config.toml
d_model = 192
activation = "swiglu"
norm = "layernorm"
norm_eps = 1e-05
bias = "qkv"
init_std_down = 0.0038
lr = 0.0169
final_lr_fraction = 0.1
MLP neurons of a small language model. Each row is named by its layer, matrix (gate and up: input weights) and neuron, and shows model dimensions 0-191. Each number is 500 + 50 x the weight over its row's rms, rounded and kept within 0 to 999. Numbers have three digits each. A neuron's up and down rows have the sign that makes its largest values positive.
After each neuron's rows, "fires on" lists the tokens most often at its 100 highest values on Wikipedia text that the model never trained on.

L2.gate124:543521485488488501387500554586495455513481455485509450502400490448493469508591555549512430583394540461470523498402484548390442573542515473539455508518465483509393463467476463459504529506499482469468422486423508566501602483458503517493500531530430494509452516432489422562530459543543512558555442497591517521537522543457478603505556633595493512565463515569571564503574443525555423406461535481511565502574505531557486487504423479526495509560518532509542531556550557537540502453567515493568555413562484560462419504434632531500451515450448558412501485465431499515481386586436518540
L2.up124:468486557546493482470524522484473454510442444477572443519451496395556473500492597554504440586451446451545504463439485477401524562564502380463447490519474603637452508423457458481468440465570490433504474561474530490547609469485488510444617505555478488524491420455474425578552518533466511525489506574578531481513477448548525574470539576581504600509501512488552591441543466527565483496461489468456504540572454486575404501484523476531525612479476498456514528547572506593477520522593562587527520507567494587434457562471603515575512458582488539411523512468456487482510445465439474463
fires on: " O", " | Team", "ensus", "cast", "a K"

L9.gate165:493567529476457481475617499453521546429450445509565509535471538396479529388534526513529480486512551499537507469422473552501487436582541444485419472499433557500536529415532434570522428452524387502527472424511545473488476466562567410572470533552502471494470531496454563527518541519480459525423578528431450500482526443474567502489573507526536532540484460453566492471555558429446331484443414391546501515543456489531430518558554499552535493535592432500451459458384504499506564489649423586412447519549484542501511489451532461450476525446538483531462544522521533407535423491544524551
L9.up165:423503546552426514387529600484434537491464513471517405514508548479515546518491481568451468494588520523508572574461397530527435411583491438485507575554412459490517522453646480555489506451535454543537456548429500520417487491458533471516529593473558508463530506527540480462555464494433517627475484587478463507473537473486550509539494510419471467433531505488518570577527433536505424452498521469456521451437495451584443458493447526482551513494562459494471362477487417488505533523543425529577498545624455405473537536455451524614542568500461556558442486543500536472526454589575482431
fires on: "\n\n", "|---|---|---|---|---|", "|---|---|---|---|---|---|", "|---|---|---|---|", " career"

L3.gate508:475508502555557496518576508518485490547484591507459517420537532415480460561446523480593499481473554466486534537440488489437504489516495462478510457477480444483439502522512559518570505438501528502499514527499487554397426506534424481563501490534518421546476566480565526500559561446523462411555511438473494575418394523354513541559525564423464403459499520441380541592497493476500521497657518444455567433481522471536582600495450561542453596483534523411516614552409565449535487500509481464572580547591487482529462519417584511450478555476551436455507516520475473615504490488527487529
L3.up508:434420466522487477415441493628527447533423558526491421413567486513523502472471498415571610493524554526480474559463490398421492615479472518460523488462456478548523564398515489522460442567456470514484456396511594432498399552556481534502420593537503460562506525418571498516526578594565548416497518547449584496497525535470483417479565594471552484487420469497466535492521461477500456575515426417485478551410491563502533525573572522501542551463550614464485521558452520503512494446531494503448459435490466444515502519508551505444599497553513489564438502551441480574495517532488532429
fires on: " qu", " Qu", " me"

L5.gate454:528575451449492487537512498556512593471542529564539508508408552414539466526412431430499532519445508512599523581457513548607491497505451480468484487414637494592513473474413428480515567570508589480402516539411476425456512416504486416482493555494502562488431412506499564459447444514557517573448385467578562504591424536478558501572520553456505491545498586537504482485540448438585520477503462487513470472514495555419571609454569428479497446541500373475470479503548531487524480519529487540527558499565554461537454547481567488469546490469493574570517498516596522481500505558496554549
L5.up454:579456502466560519460382540507466605543518471569452525395452482493470574460536453490518480481430595502570448535457515584507505434443457533533483480370537469508519460420464515491470521542426492510467437604496476476424613521519597417490482490398483612513502510614596522546490418480546560502543447470537517563506460474597428452530512487454452467555461506468388515462421526527583489501538457505457401505542426533481518481550550496556588506492500497507519508562509463530462501533507462479460400504502554620571453578551512487458493465539467493555448483558535561601490473483529559496
fires on: "od", "nd", "eb", "ib", " Est", "}"

L3.gate72:481478470559530550520534522459512465510493563493483504492523476465424491467599502543629423531500459550492560422426595456467477586508495524477493494509570510435472486435390538536418398449410451428482561453487518526440461524462563500488463516467483461535527565407522527513449417538602541465486376554472476445475564425403501514496547579478448418517460508514501504490463428464567500473496454476394599443554555526572494523513506481553500563541500451466430520532502546473408494410543437439423587475578514450481533490495475526553494529417441567429565493577529558443568464498466566574
L3.up72:535565462398567511574473496535503527530461507481517460540563573353479541458550530565542524525434421504543464453436488475518489594520468551538490498544515495566475464494450511510383372535511439439523546408520515584459460590482499382485559473468416391522548539483537524516451522601539510479533424592508453465416558560465523460523563459477538484601529546563485524444471470511593486498522416522436535471440546457588556566532543493550511551513532468445466497517446507509536513439409508376463493499534551529571507507585478549461456507532525479545472434570539573512490488516448431587
fires on: " L", "| L", " of L", "a L", " | L"

L2.gate72:488513529526523420436488526447480504463539500409487433477582521470527466561530454511617479468475465477502447441399568467470548507509485477438527394491526433488463535517509477506532544488462446557545564465551486477501394497397498621487469505553445426530447511440520393497480449577476439431557559526534426496473465423507517380525459446494572496580514509533565526535403528601573498592540518518562562491508525445456443486506514560569576499584499516428518467523516579495525556532466413476526547538524511468500474468394535461546658542478466519480545619577519517451555494555564521543
L2.up72:510442547545492446371522551512501510478528450467511582479483506478454488495670442424622550506508472477433517462495562499528543514482513504479517499507436459438559524478508507514484449589512463541548538537524498491499421451502575527501465408448557492436588544459514457462517399519502473475587506563479492426535549517449459386440537518541508569503523599571469588525506506639539375556469442475483518471501465540611574460516506448578417468572485460513578510575553518508512466535480399507464591552435456510485464519474478504588575559500494491542512579475493398531457437502489571532
fires on: " E", " | +", " | E"

L9.gate438:477574478553481546538554532478550564508577499495445568491385415518527524452451589454493486422530451490491467446535446493568496477470465494522471540539508490479478456433542539580569469457512462448455442465469572535440462552524426498528527481536486418479384420427500493369419507356531451549526561527517527499510487492462546495426434535530540403540589524425406445526456496488566481511500548417548513504470454492454468465503462547606564487606494547522442569504507625514496547567456465474570592518488461557465547530449592531475463453520574423555468552429452477512458456445561527511
L9.up438:522524396514536507642464484500418446504499489539476511425422457523583506364468511465504535417452515582496471372415544475513568588513460454529556574464462604509589501497555425503492539441511382471517483552535498573488404562477471494494415569421540530494419450446522489432457505514513444539560420593511448489416496407456504478489478525546564512495520585522492495464523443487521414566556554636459475507457449520451513513488484529543537459540452570445474392543493489600553467564509464468514504469501455563468443554535546481532517480537539459523502558495548541448491490512529487567
fires on: "le", "if", " pl", "f", " fin"

L2.gate469:435486550603553564583398585474478458563474516586449405412587462484539459528462541544480564581561595444480452504474549497519546503452528399521442558410461541512548563579539583417485517474509529516500506533486465513495509491452457578504550521439464536570543444396426585474585523585528486496441539465450514396508486523491437496506476593502459471426532499442469517491513493586537479537421539473438467424500553449524365555497500543466516502539476490516452551475475459437564459490531593497519483469514461509495497452516556556454638488510476487511490463580431524501555475498505639496
L2.up469:471446445405517487453427442483440499560457523520553413455546436522486504466486583503554355453556482482483440581488521539408506479533526561530542542390567571455494485586619560530513491539400372474582521545480544471414456425422441443500532513544536486520504565520519486445533513524531508569509527467595537447517481500471473473532456535537564503500474589434484438561515530505458453493535462613559431445556418414465463544536455519549495527512556492466469494452516499475539572540535471444561486578492526472469536481486572460625495554533524514556483411579491493405399533449503516520
fires on: " qu", " Qu", " prop", " prot"

L9.gate325:511488484509433528426576461538413575509526429452552600487482554397484475479462438502505562495427459494489591449539482525519418377497537448577485543542434534531549569535530396475482510447513481444550470408451455451474477472596458493496504542596485495540563488541555518481535568485459616475468475508467494458483448449505386468540461553581505431515533517575551483494517435434522431463478527490481395372550465448529427514528462458458570522499520498483483390494535537489499534509526440530519484501523529618458478419498439561461573631480541486458435517441444514418485493523610474511
L9.up325:534552448560447488485494594453519600514413428526525445579502469510462493597458473610461360450524515536533573416498478438511572534564423499507451518547428559450438511482480507507456476490508426533476445488382479379502499447488559409559560529545451450448488470542481484535467518498461514461409431430474480470487469439416489525452500477493487542470526508497553661408400483480389445512456491515486494477563415483406526472570574442494443482510457480530468459454549538534578499532545478461461404548562510590512436490438489498472422517457474517406510527522468507519475448494485464455
fires on: " as", "|---|---|---|---|", "\n\n"

L2.gate602:482476497532495359575507510511462527596521486507439577366552452542533515496486506469524520461464478357482439537488496487502564550517476534454456520522604435460454472574492577491471531627532615572453582496595412453434490553515478536575450488541462423509446574466482491494504511531483439479490496467515559505526455495557503566566484522617536471533536435480538491435450500401551403493578564443480568509573404488553583520481482470460476531470544512487643486556482499509524519548491515565442456393582481483528514500473536485488571605463475510507481438505521488450545452461501474432
L2.up602:437532438483583490520475415481390499561456539532570455444628519477571581500586543472583511408486445448559446496437491577583551484516521448485552469452546518580437491460471474512483496445517593514559598487511499423507382541485436554418544466563439376494464632466549450447504503526518450563530453471576545540535469501436418523481489546532445578425416459512582482565534447467525456477479445463527558396554506450566546548489491505482458453493594468459505452512467474454495457517510449545460517423523492577431485474518525613470538568522465542536509473522475505510558481511470507476
fires on: " Gu", " Qu", " gu", " qu", " Bu"

L3.gate210:493502582525440474467484481566548480473616534468491488516520436526472611476547564472522497449386442561584588441467513557504499480466495477535536576428367551560583581593482534544388576439522586444410451525446511515487533481495520538408507463517370489537505467478377576493563569555431489469554545455437543437506550555489539468476456567463506484426511506457472476520481435551508489482436532462552447504473483602530466439547385522497520506423468508513545491447513559462507476498438522531504582470588523489498530466451491515540494508509519611550458446497522444466495488495587587434
L3.up210:619494556536481500551537540566502573468530470491457471508454416400405501473458488472479526487448460518512578508542440518552576472518465591481552546421480495521507508567452464442391658550502509522462451523467497421519590539536541530385485399437553526572439414475526508502486546513525478523481399479437484491524511517491490600518474521398571400464431491520494540413511441565574533549545551490564584476503555544495622443466399519489491491514487499477454512462554569483510488395500453498516585483482452478504469361528420466468588540456463563527524504489527446469517473492519527528
fires on: " con", " Con", " former", ", was", " Mil", ", it was"

L3.gate557:481500464472542472431463559515517449608445549510458561572520504493491449594528469465493568536463521515393479473417495508519447504588438419513482479420565429546498527496482440443490476455423511609525449471423443556410430532506578573444461573553451508500518461570494516469560496505506537613455503432580472517505471455430543502538509434472591588437559540534498494463475417481562467429432477495568466471460473527489438454487508560448524489480451573428382546562545436530485607555532515573439486491404446500471548536480445531420456516525456430517535528558461431549529447561416567527
L3.up557:552523542535565462539506543532553551468457448484555450527502508522506477585423454515511571448526502471494495467563554450518571496507602490436457468594488596444401493548571533507479524450473619521478625549532607481484515532529515451567430468513505471425537508510452506575463500467573501458437451532531409484423485414519521526454581502564473515460626442388480435448520532459424466504514507388535530482552442378524554442441504524443455379476495466554472456586522518509506518508442500456570528528444500472496530472569496528448463544524437489529430547457526520471571387449544586534
fires on: "cl", " cl", " fl", " l", " temper", "Cl"

L9.gate470:425500495479479434440426495541520584527432417534490438460461511358561534472486496618458478401449469483495597405462534409434490461514612509583377495425465537452524476432633512477409476443530462482446420495520459356534538434558456503479475502582502504461613449570455444409452423548414472493421505508507536488460599417455527518537477540445536424514486561538532440488559541549488461447526456463526499504522527492499450474517473458512515511522507447505507500546466482411516511520499459575500514522516457535448563543479439545422549517531467424498526500526499468500408517509487461512
L9.up470:503499451617516514503485444456455534506436503380478488518426489485444409514558543468532516445510497529421647436498528473596476547441456506466399589481489561417434529488465546521462443448490492507442461501452506434475445471510528429514358533411451506492499461527547516475526619407486538498468560482557443554465544516484440513525600466477492529483622468489583549524426425481471440478456539512436459476464430455538571431536520479487501526479517483499433466489563401475529498554474434496538431520451429583525595501414536460455461513421527524465430422463544499454580516482512426550
fires on: "\n\n", " in", "|---|---|---|---|", " to", " of", " series of"

L9.gate333:592551442466513478549481481551440481622483499493545519434478484579489538550537437542543528478530520521546473550555523587415505428483488484453408562444544521486437516474422510593492510568495450531417442528450411435530506456564559534519447534533541483481580403515540457587531518439460502455495483479550525534572436443493523511504473581532539513600611558573486543521494463490421470578481446474403482477518471562442358507530619470523487548501503498530564471451647463481562565510560512466491559536410522459478479496500558495507542469557477597563571473514548518504538562402458534459
L9.up333:539496439492458504470561567517500493523424683475502565458445514465479556549636593529480525486488547467469670541601495518499525426482496488494429554591466509411455400524461455508436466499509511467527516466513430521515424495527486508568563541613462497488507564455449502569544479490435486552443529450462553545485458435537471446516488516542505539471425469512463471543454522533455513510494497480470532469488479541365540436476551494544469550489590441408524452520493402457593558465521513544500560535518504409523424513477570533533464505454518443559548599530523578415576460577501487470
fires on: " he", " a", " in", " to", " the", " for"

L2.gate395:576457468465463503529467521471490505550510480497491444515396503609592542437515437414519495488463512526479577523572484528502435541494517452539395527481488485456544562450549513500476567468434537564557542568484482418529518473482600563428468465509455453465508588537412634448456490481448526537523536545551522491506451507373486644588466485526538480449489494559429559645475436514563450548522509476528591405511560457534485531543549597389494424462530498518512613595480512492480544559446528499535449529431484489443488505469533457466433500462502557544465481521477497530611501523495575494
L2.up395:510565520540511552484403477500464463484567574492548492498461502537549547612524532442444483470472495573490512527470480518530472594495530546502542539547434421493540605512570497407544562468544407583551475475503538444448518429511556616491512475464500462448494509586389602539434491516531461523464568422481420524458459433396475534536416470502505454435524508498482498545430414407442496514519544426507572449585498475468509437441501537411575462474520476490496538505540533510558518467452493557503403550450440438429596587491540459482492527503561629481488566579591473540485563446526545487
fires on: " =", " (born ", " was born", "- Species", ", a"

L9.gate436:497404419520493517507409471586470474526477458545511525404494472472548517522456472549527434517463525463491409466531485539450458480531468516507497523560421541474565441540529454476497567524428548541498463475484497500409445552549541503471485443528506589521419432539467513511432378394538457587465505510536462469642551521470518501432519543537535493507459484493481552514429442533457556539479434581450507512417530522514454462522356453480565565565501525591494545549387508476528453612507427528464440462563456548545507494455543451424458400502464508477567384531447461532576478426607541532
L9.up436:514479433536465503484424461586442463531465463536486564425520495499563518514522559470442489472589511475488499475484544519491419476439512537558548515625430567442539428472464465469484448528501527565539552568486514522432462467526538452501502541436504481460413395488417582497452348512486420546419485535461544491417525522479501604541443519511461489507471417532525498536485372516523428562477454525470447503463552455481425466510466540569464460579508507521449482470562556520523447530514517519574547439651493555607525436467514519455448479550520452337541473398462534516548482440556472560
fires on: "B", " the b", " \"B", "==B", " of B", "b"

L3.gate14:474541529540574417532622587496534620505466553442442466533472491508475558541517437494503466421523554523462547498499497528505449444459587489505534430555465469428514513489465520496504601484486496518475495486550561530522638451448480536485484561549467503488456532506510545468589559502544488460451441445490485496481442436453406484580509562623533484496549528504483531564467504473552481621515385479520531417460458474524568587469386545426524528496511523573472552447526563576483564496478477468582479488549456436434567348387513511515581501444452486476517500470496491586624447514516512515
L3.up14:536527495474523573446477530519555466473499537426466576601538578458497476552508457444543485497579455488527422450456454430474531472512605538536521568555523500451490471513574527531525498597415432475532494474536448514409409451510502430466503505468512421430501535473433475505440473513432410523518509444490516550514490532499569502458449486498507475546509585416531553554493473569585380565535531505534533482467425482459442477550565597568591564491491480388522473426568588554513445540450564519515508397380461479499542465554498552465568566486470523419527452593560423409487493500430574472
fires on: " E", " qu", " Qu", ", where", " e"

L3.gate451:450482536544545480452589568528519475442540533583576485497500544497463483488448554590503509516520499394460528549497596493473560568532462498464467431377503469561530513520516484439479512527484626490486516514526470483529507458523485536482445501511499547494504526534469486555584486545436604523558528529424448453412580535502465428511584621477486470354538557475510405525488596493454508386417522508500505476489530482574487428579475560504505431488506520596427544502511558479512445481449556523407502453565470460578484455478430467579508563429533498559561541499430586589456469441504378517
L3.up451:510475469567537453556591530493502558519374479572494463562529496457522501529463472505490448483494488507540533487431481527496512562550415504463500551414579467573472563552454523464427547477410625525486543568549438459535491407496470532453519519444430532582517491432586437479636474418421583466512436512467417556542565475471496429403536542458513556532483535487557468592468632578562462473488517559493519428578581427556463462447479494485490465548457549437524495439524534534502534436483515557474489443519512445431483517566429500510556550532417535486486445460443550440456476413464464567
fires on: " con", " cont", " Con", " mon", " Mont"

L3.gate158:498501509457514524482508556566541559475467590578447591548495443412528477509514478606396454466446509487424623401503465535465491564424449518482444512600546478446489458539478537460612458436488519490507569479460437533477494481583483605442542545500476490600376567549510458516431540486445484447497507503516494537457476417494434450525458560476436420422482429552568488519514523436454507558549456415515544501573572524544479459456509503401573466520516458476475511515421541502520461587569493525459568590506557484467510432540439438449486496497586475534472434582519516438488440436483418481
L3.up158:480563552503458462448443550572547585492409531451488542561603509490581506517516450519382439403453509507534612484513491522562546504516489552505436544519481534419461433502421595488596495494448612456549547449503431519593482483610435563557476580502412489478579552444494561539429500493479509570545468507561524522517483469528580446389427498504502481411580479475456494539487499492487463387529481526502475498426518580520517544518467537414437476542378549518526627488469497508506455491511455425515505439477493441495484507560405471459551556548490519415526495472467517454460453456450525541
fires on: " cor", "Pro", " disc", " video", " art", " Cor"

L3.gate159:518461498498490488529524528551493490532473444502623502467550562468459565432597517513492528519487641587483492475543510546516495399528445437440478533574511539535500462552501504441437495535536512553493435469515551486405471542428539447400525511371545477503519507490492472522481480460519372432588577447484491463490551589530601443557543477441507563530450469496458505434427446515428477498505565490497560508444545451603509574549505523473490469496541440439520539559513502413558497548381510464441538478442549553398465488516491565528470450546592458538547482369473521489434577483495388556
L3.up159:481462475602536601412539507468511515509570577567472538543492631540521458586500415429494490434485497548435460453474474489475539398521401477476487438546454514470504490503549574481447470502427483598481435460501447419406504544406463535446473463429494463537465593516489540530573513443515434468492521457513444494497468576523545486581511475458544574563512419495426513461433484478603424560512472502562494495471463426518568611540525461556444471494463486514578509451432494454627549477392537513476559438505498496444517437510486490459546499534576536461568518477447484521481587536561433402
fires on: "out", "off", "ubl", " would be", "ush", " had been"

L3.gate528:365538516548577490516470493552533511569546500455509514438486500437517414524457499429518550526543444604641573483446454491472471438572466434518548487449661522530555475470528534471480507469447628526505387540522514538517483417550501520531509558467547476444452471515527539497502440455588552453496401455558558553490553485520530570567561474405543540549540514535442565498436386410511521555417471423516511430484554525539517477542505498557482464525505516488457486515503573515501438583449522505554555446506526492499577447493541483461531447423448516546611479535518462492443366461526498473
L3.up528:567530515466481459509505571558455574443512400505525492552465438481489455439469550511489486482492498487567580440590462435436355465491450567581462555495548464526410361494529477407461534552559480497475540513486505609512452472463540452555529390523490479405493496527571469521502445523523585595514440525507466531558421487427477503444487524538534391509590540480437460576557583469414500465556571505542493506480524519568527487417407467515497527529556498564468555547480552470511451380460429535478535469527543442545512497467545445601550451517499482523441478424438456599552492469516507483
fires on: " cor", " var", " Cor", " eng", " dou", " van"

L9.gate518:512421469561444534517546500524521533515525544494507563454523503568584552500495433470525480481504540552514485559481480497380446394418433541495458438484532469541481585437509484483470434381458528469541535519502555575509492518584515461443479531487388483549471482480573534472465522527522547520524449556475533477453441549499489457476476483609422505583563355502473500427462493481569389503481489518437500443505512554477478453409452580515575631517498548478367520538476562603486482529465594491503550427481544471568580454493411471439483414526456474473460575538469530642502504515516511529
L9.up518:558462495484515638500493507470563554537523541516575516485473414570591547478407597478512543405541558585487506580504455429525466554456449475510453606481431571426485400478537544551544464544490530462543482500600526447511448451451566501517441501479471595454512515474520491516527499521511534457540450469568479479549558481530606515456459455581459502539436577479578547528508493525537404564564514537508495470488422519456433502439460514479424595465456487535434527535556562515469483463441572566590505511505387449465521501407517549545446450451471460515508386455533461393459583471520511556
fires on: "if", "-", "ir", "-g", "f", " head"

L2.gate18:487508468541476503485541600450458587525545503497458477539461601441534494507474516483499446518528492523486642482490548487512496475533444552495526363553517546580564464375536445436507504536522556460421511462428382475599530464445465569500484592491596509445511463469508405481567381481509549526527535483550471502442473408479594544406483586547557524585555503557471519413459494516501443468483572404452515488585498510522507464574471487503575486626412524549583439547484521491549512506547473577531489519535521463452503465543462479433488412482597488477527519531485508458556440497510431471
L2.up18:511613500501468483483532559518476562537520460440501431594472464494585523483441544494459436512525511527576507536557514433455563444483451520520473425464547446499519490472446539479611505474469367443472585499440418507482537476402444504513475528453390484519538458554476465472497509503483549509458427514580420485521480456573596474450531474497535529598427541439554497495443492526442435519526458425465539466557390495404468409535440591509509589448471507525577438470506404502512473492519358514525505519532540582504485594536513585492538585473519553508561626502520544588527510533557470535
fires on: " O", " club", " U", " Team", " at", " | Team"

L9.gate571:541405481438584523511489513528481489506491450453493510448551487589531520439565462494589419583473495462479436462544478578456494428520418470506490566546579531528535442539487513430417493437467491483496408451547425421520473496474493484508481539543585505465559467531494476480611478544535559488469585418626569481489450481569460483499436591586450549426483413627524432487512503534555515495593542540517442499594443509508472462529513520589442486417444522521461504527613484443508537470510537541510656503533362516510494450479509457524456472493574508583478483571459455501472516499513516425
L9.up571:436495488489419556446514504455487488486509431474511481539364519495497544476564496457453538545506433487561612528523589489508555493516506420540571591518457451454566535482486458483486603564453508460480501441510513384472438481566573495576468460583550542516468453373487550581612555496465586546580454529519619563574431573445452528495514552499561469517514535561526520458508504524530508589489479504487418468537486421533474478509630492563449458514481565474527423404475387519558489519474525442485498561394493503543555493423501462480451506490473475541406467521473516573493530554534569459
fires on: " o", " a", " the", " an", " A", " to"

L10.gate33:431480515568493446538493543512565566506399411591511559509472415485499566663492486561486485501531534455523509482392547456476480556495582488480431443503501567576562516506530439471480521571443561568536510485526549528426527516459597502436488437587429423508494518540526553381530453522474535481469522390518572420458507360470533509485498531529386432541437437517417500429540444492478512563526494452503537459488522424486474455573537481456549453503541554457521470459499483446509526442495535496512583582484467479403464485593464545485560455531505444540450449528439599535499504473428563533
L10.up33:513495499515471511455420524501558487520481493528420662491484513550518556583479506486481541535611502447563588418387591539515444540552584447495452436447427517479509542527483545485610475505448455469520529428499431530428542547453533462487510458498438465537589546528473483477564473573545520480469441500549590483540507432514529606478514451588530485512535398446581470529466421522414539500582463474462494416576519454444612490546472444533493411531525580512526478461536484505469479531585452508487532449468448475483550395485516500442420485587516481430430594488524588511500531471566524543
fires on: " d", " L", " l", " G", " D", "L"

L8.gate7:403582463571480436471421495470490470523419547544439628591503502447544479480525518517507510491473520476552431461416472502532506434483508526425460537547409509502567477505459547503515492481568544549506597531507507518485408489608513492441476468516448429446438496493419552455384497489522518496440520483525555593527472561567448571497552384567458462543452466510499446512548433534551466480398429474566415443535514547536505508468503458422462418513552434558460576447444481461492469446574535461370504481510544575525533561568608479467485421460541534548493467576477461467544434422571502485
L8.up7:581504387426427465482424399454470455463402428597505464488602474460526499582493406490442433454496542469590454481509455595453462506521478468558429564422485431502465514448450660477419550455502464592543476575554480484522505568551465532416449455517453530457417460560430493475537457538482505490545513514460500519537526412542460539481525455535410492510462441503422475534491456577498516534422519448500553549523533519423503533460506505500536562630478480501556545506450534557539494476441497544544481468528517579516451439575541521454444485548440508538554459559482501579572485482495563597
fires on: "b", "ib", " ab"

L3.gate282:417366490556494499507453514574425585546479464541547529509551479582528562495482490382414486550459529587485508548505518562547533569540533471650469412587552498513509571476469510481496546561534587433493550510495462503521510610505579599543512492501505438519444519528412565408477509470472543487488527463440464438525539592384515487458524553482449467463470489496545487488551518489517533542470475478461486516468523515507616486496519587519465495514541474472446563568544380553461510449545495504488516497435424439486691474470591507512490525468412566529448501515540577431478470453487515507
L3.up282:514627526533501520603480579534462537549502517427568482514510602512488543497450447465395525463488472489515518589514522457571486438543520527596479405504601446389522505498537446468565619505498522502502434466465550501470472556507492580549556439523500440522463532571415556428443472561485543489567397543462484554467498528434484550458448469393507494477480504539467592531465542516578571568446440423558564451423549468485552490537555528607459504454519388491477482525571407496468478519494543446469509557445441496491532535600512483443478444558475530455564567490496477414512466504436429472
fires on: " under", " st", " ="

L5.gate148:523366530555517493560474497585505520505456552566555498487464428418518586539521563591585435520508469613477503524521505557391482535459537523531508490435548452494560495545508506442493592493460553502452479448521465555495609516489528551395527452496448595468474509426450562497583558525466519482535525421467435527443509554496412516525489556484576522547517657471478558506505509531557571493473435463525532446451524600446461414480452495453470491535445455483473610510471475378449521495529517549529527455454394496407544432506427497481502509512499558522530502514496418473500470506433440631
L5.up148:544475548448555575448408555463569441447406554555536532557453443466479520405571544587542497443445384502448506551512489514470492584522503433546514478486469420571587463542492523465449526430473660629497387515475531430560587521512496516385487529441470577557512455500493532514606445497481459500425519527430551458455489501507483483408562554465549542519485516482490563507601445486503507503477494494549536450487508480455433430418495552482478375458495558465460516525524560505436546499456457461410553528514508525447438448530486508484456548510529575457422415475460538536514507563472529502
fires on: "\n\n", " Con", "),", " con"

L8.gate127:507445513583503512566531585528491448477501565557495435435466473483551586540540572559485452483497578470426599506563533548463472512455560548520476504535532446454466492369480512527453529418490442496487487497478499548516466597497586483490435618588510428445562530467536520498493405498595456423449519397584468546420510461475486486432520422491456483447512591604503469457513424438506466533545458463457514474566526538538444518459500450512495533546494528386473557511526449541496527398556467512502574361497532543491523449472503567499495491502454455499511462503555484478616358491533542405
L8.up127:573509455556449524474443501590429433466585457504446444569521467469505554456588497501423486522500470511472601435465582510547460532486565494486395498526527527454536406525517505567430501493484408475535465548503445479469572545498547445402528493606524495367520469555532482516463535577502425486477515501563501481440472514476629575411468367432537533465512463542530433502479436540468477450483526507394538457566584473460446463486426538499418402520479516473452479480452394471469552468505557532503502426543527595459505482506402412462466474488473463439497485549509561516496420451553529433
fires on: " L", " of L", "L", " l", ", L"

L2.gate367:446518519486439459508522489494503534496517529396404480491495440483533495524552352553461499471518511424522522441559470435483482511536452405521465535575511471440542560527515533479584563371558456488452422437606456579500561574463514422408437492558439498507536407458520519399494599444543591496449482486534476527443505515562454476563480521541516553451514530416538526465467467533498569522507552542497454430533504516494460490599444508470491484473636519414430472521504564474494439534545532444540485591534531528524473559555559522477418483518538426475430485445433447563501569500573522623
L2.up367:525539473551487514463588479573402526564474479541508482447559423498441527528542414426410492448448513510634516558527488517452682492510487442507463483509445517437560555480517540492570456530541502504427464502510529486507441436476462505539527534539565527496552515563514529505453474393523547511487449529507456477437581549490519421488586483441575510541453586471522530414472550560504540476432562548524540521497435418390523565526425384451402540465535498409508542460494532480556450551498473520390523464556478555498527512448580498506476437557441426463408526471461475613542442482449515482
fires on: "=", "\n\n", "Personal", "Population", ", the", "The"

L2.gate15:503436571457454439584499482448456466550449526496505587587628464490480571403546499443455413505510418502449602487526513477468530549530534530491509605402490508549491490574468423521475519578517489542656594542460461590519482452604444491514498490514593544507512487502432443463506542478517588528523445515552413522482503494507413472495545460490507470551583451501527467497586556483593521462504429478537549473522489574430515448419479513431602470505455465542468494543588481535500490431431460447426513474598475441574546499491559448476479499516543577489497500596492460470430573504570485468
L2.up15:543591505473492542573495496524491436455517515501518501552408445418487574498537556599476388456481487480512553533524531553465496525550502525443464511381528380532592489510482467459441473516490572540535369528466486526583553504600433465395445457554603577462587467495451548542454429445463482598524541531535516519491533518547573502453467507519386468484489453501535498428487553454525577478522557471470470474544465559367499513474549469478554529481424440556514496531480525551482408471460473481477479539588549561462419507412422531470470521465487460478464419583428574524469461530427557484
fires on: "ib", " appear", " vers", " single"

L2.gate531:548483562506498460551601506490525537513496510463500507504444529473490514514463489434515516531422475576426484501605541510546490486535449402484434424523515478523562572459445501437538470484488493534548514499547506539502433519440493422523453514519481527499516469444548399500499509598451509500520496617421474534582459436465640488533540531478522529477479436530494418460435451555504438523443494430558531525571486483560528613560568430561501518569420431635503489544495547405501500506500395521476443490490570500524379424407405504465518458474510445538565619502453543501597455585410463510
L2.up531:541598587474462486443494513519513470528480508465503551540450554538507498556539468463514617477563424510448404560532521489554488435502465502514500460581492527439523521487491482515543454505501471501535530520512537476455432450537557392574580399525530541526574474467451440554480535515540546490515410552518531492576507570507572517478611605397477494475484548545517491353596511579417459557487496524519520464561549404470459428495530424564532457432537504496505555482600592479423528548517488463494530598428450451485415467518564446554462586478537476483442532556474406559511404436462551492
fires on: " sl", "| Party", " temper", " Sl", " | —", " | +"